config.yaml
norm: "layernorm"
max_grad_norm: 2.0
doc_mask: false
MLP neurons of a small language model. Each row is named by its layer, matrix (down: output weights) and neuron, and shows model dimensions 0-191. Each number is 128 + 24 x the weight over its row's rms, rounded and kept within 0 to 255. Numbers have three digits each.
Before each neuron's rows, "raises" lists the tokens whose logits its output raises most directly, leaving later layers aside.

raises: " of her", " of the ", " of his", " of R", " of Ch"
L6.down298:155151155144158121154100141138151095129102150158099146136142154102110115137145154136115113166173105140067130090120100183168110137129125158151113104131159113123111135125171106143120148155150073119148201129128123138129163151107123155110189123123117125117133147089125143178092152132116150107147144127132132089142143120131127112149102087114119142104119141134099132124132120111120159142124121105093129090131123107146134124141149127108095134101097133101165127162090071086132096155148106117182136161134159173106125118149118140126142128133111133129099086101136068149108108153106126115

raises: "ble", "st", "bl", "ate", "ec"
L6.down994:137161166150133152136120148148098111151150125162119113119125125117128090107100107128130101126132117118093138140104119186122128155088127084179115149128132139153074172157147154154122175152087150136176144115110150127140172138114144125130126105126104097130132119138097120141097097164142162127142164161125143107080121120077114128096121087135140163119139114126109118103055113121132146104113179138121117151142130129128128164136160104136110137118111106109125208142139141141075091144172135154114169162113136096133124101126090091125147145112130130096124116104118143140136157152169134133

raises: "ed with", "ed by a", "ed by the", "ed in a", "ed in"
L8.down491:110110109136116095114186134132089122111140105147175119125122166137129096118107183088088078143130116151112121143147095136112107121163098123123137144162129150103096124126120103147122146140158172168108154113150117153128164131108163105155113178114150092117139085160134116126155166145102148128083118121147121133134140119159132142128139086129180160105140144124100104131134106153124196147154137157120136153120124142122152144121163082114109121103133132093168130133105143136128163082097135133124070138107144139057166157107116150118113155101146128137097138132096141112100137155100141140

raises: " then", " subsequently", " soon", " later", " thus"
L8.down35:132138107165131103099130106116119088123103146114142134112112098139141144145138113188104135124123124132121078132135119100122128064155171135116185121099127131091205113134105167135128133116132104108117179148120155116124166114160154077083145121130131139144108150158138118116085113117135143118142149131149111084156152130144142130125137151124100151107141089104106084147133161133104037134148142154105167130162140126111132153147151136121165116113105135175158169144087145163089125122115139112102114131102138143117073075123137148130123158142115148151134174124117163113132092130130110102

raises: "ation", "ation to", "ation,", "ene", "ation and"
L9.down95:098132126104107140140163089101139160166113073158117107122153099108142132096091114132111190119125148152128114139152134149123148147109099113190133152096155125137109115148115127131144127091116124145171123148087121084158150136116135112137144082108108148092137114152127124158071136140140169133171129113148117121175154110125166164140156133157125128162138084122079126141121083152097168106145145151108097096157150117118134086127126140120123133134119134148125092131122165099118135164138112116114154118120105153129139181121068137067102130118105114130104133112136127118080151166116101157

raises: "range", "airs", "ories", "age", "aged"
L6.down1174:159121119144160122109124129139149141089117106106137142123096121138107115111125136145146136129131137096115135115083147140121111150122161102152180130114125096130090144143119157110124108154167156165168089129124140130130136142129095084153162135110211107162129088132145142109117122096138118150109132095135135135134122089113105148131064156130127136143129149103121123147146110108161136174142165153119133109133155118139117113113181139112105137146121124104062172113106114121139114170138132140113103160146103162104120093116111148075183132130126140167130090147145089160157094140148138152

raises: "aries", "ward", "wards", "ated to", "ction"
L8.down392:131120098108153134136105102143132121119124154123127177100088146112146148084176108103114126129128136144184132154120119129114121132106140137095130138125130095142215137082148135118132136081139164128112130130097099121136140119115112136097108140112187165159120129151158139123111139102133126151110117165106101108165139112125136160153117128168118156091103127132128098124116173138161185111091067144160160130106158126131099085057101106120127132105107174160104132097151132163186104114132130154120121124136125115166132155121137081118097109120145141122100136107147158152127148087172132145

raises: " you", " our", ", I", " my", ",\""
L9.down843:161140119124167142152143154130100095096129090137144137151139119147121111126140138101131088127161172112155141128118149121135199068091169115100122111120119162105221114139129136177115134133179124102109123161109125147134136090088133128085150110111117146083142124124113081122135072111103128097114103128127096095112137140130136145119123161111092133173127124088113161113159200141138142105146148113137112111135134156096123104146164136135146133121131088111094072141116153124161154113142153142111118114121114158111158139118140135122103129143143131118108113127124072068071097132097163129

raises: "ines", "ories", "ones", "or.", "os"
L6.down1450:130118133123148139120138143137155135121127163129155149103119144111122122133157149142139102126128107138117106114189114094124145177125157123149137130124113139148092155080117133126130084096146140170123157129109122121131103159098145102119099106123126113159125088111112169106133084134156144136137110125115094125149133159161157109124099176139151144149124109092143138133131151131152203149138105113102168061146123174114150096090131121143162140125109149115100135086135072083135118081141117126127134138135111154106143118134104128108141107127122131107162092120116088154111061113149156156

raises: "ly", "ly.", "ness", "ly ", " about the"
L6.down666:118110135118142163135148129127110130114120111156120093109113119158157151147132111156111149136111174127135071099171118104119137087114152156107127131136099123150114085114121146112072140113097093140124101117150117100161116115147135140129081085130122156131145170087140139122113147112179102126154101148116129126116147156116133160141130097142189132139122135130117171097144141133125150137121172108191128134154088150122097154114129150137123059156082094145160165112102108134130155163116176133134132083100119096144092157127122098101089105102130138145131141152148107124128123128162160138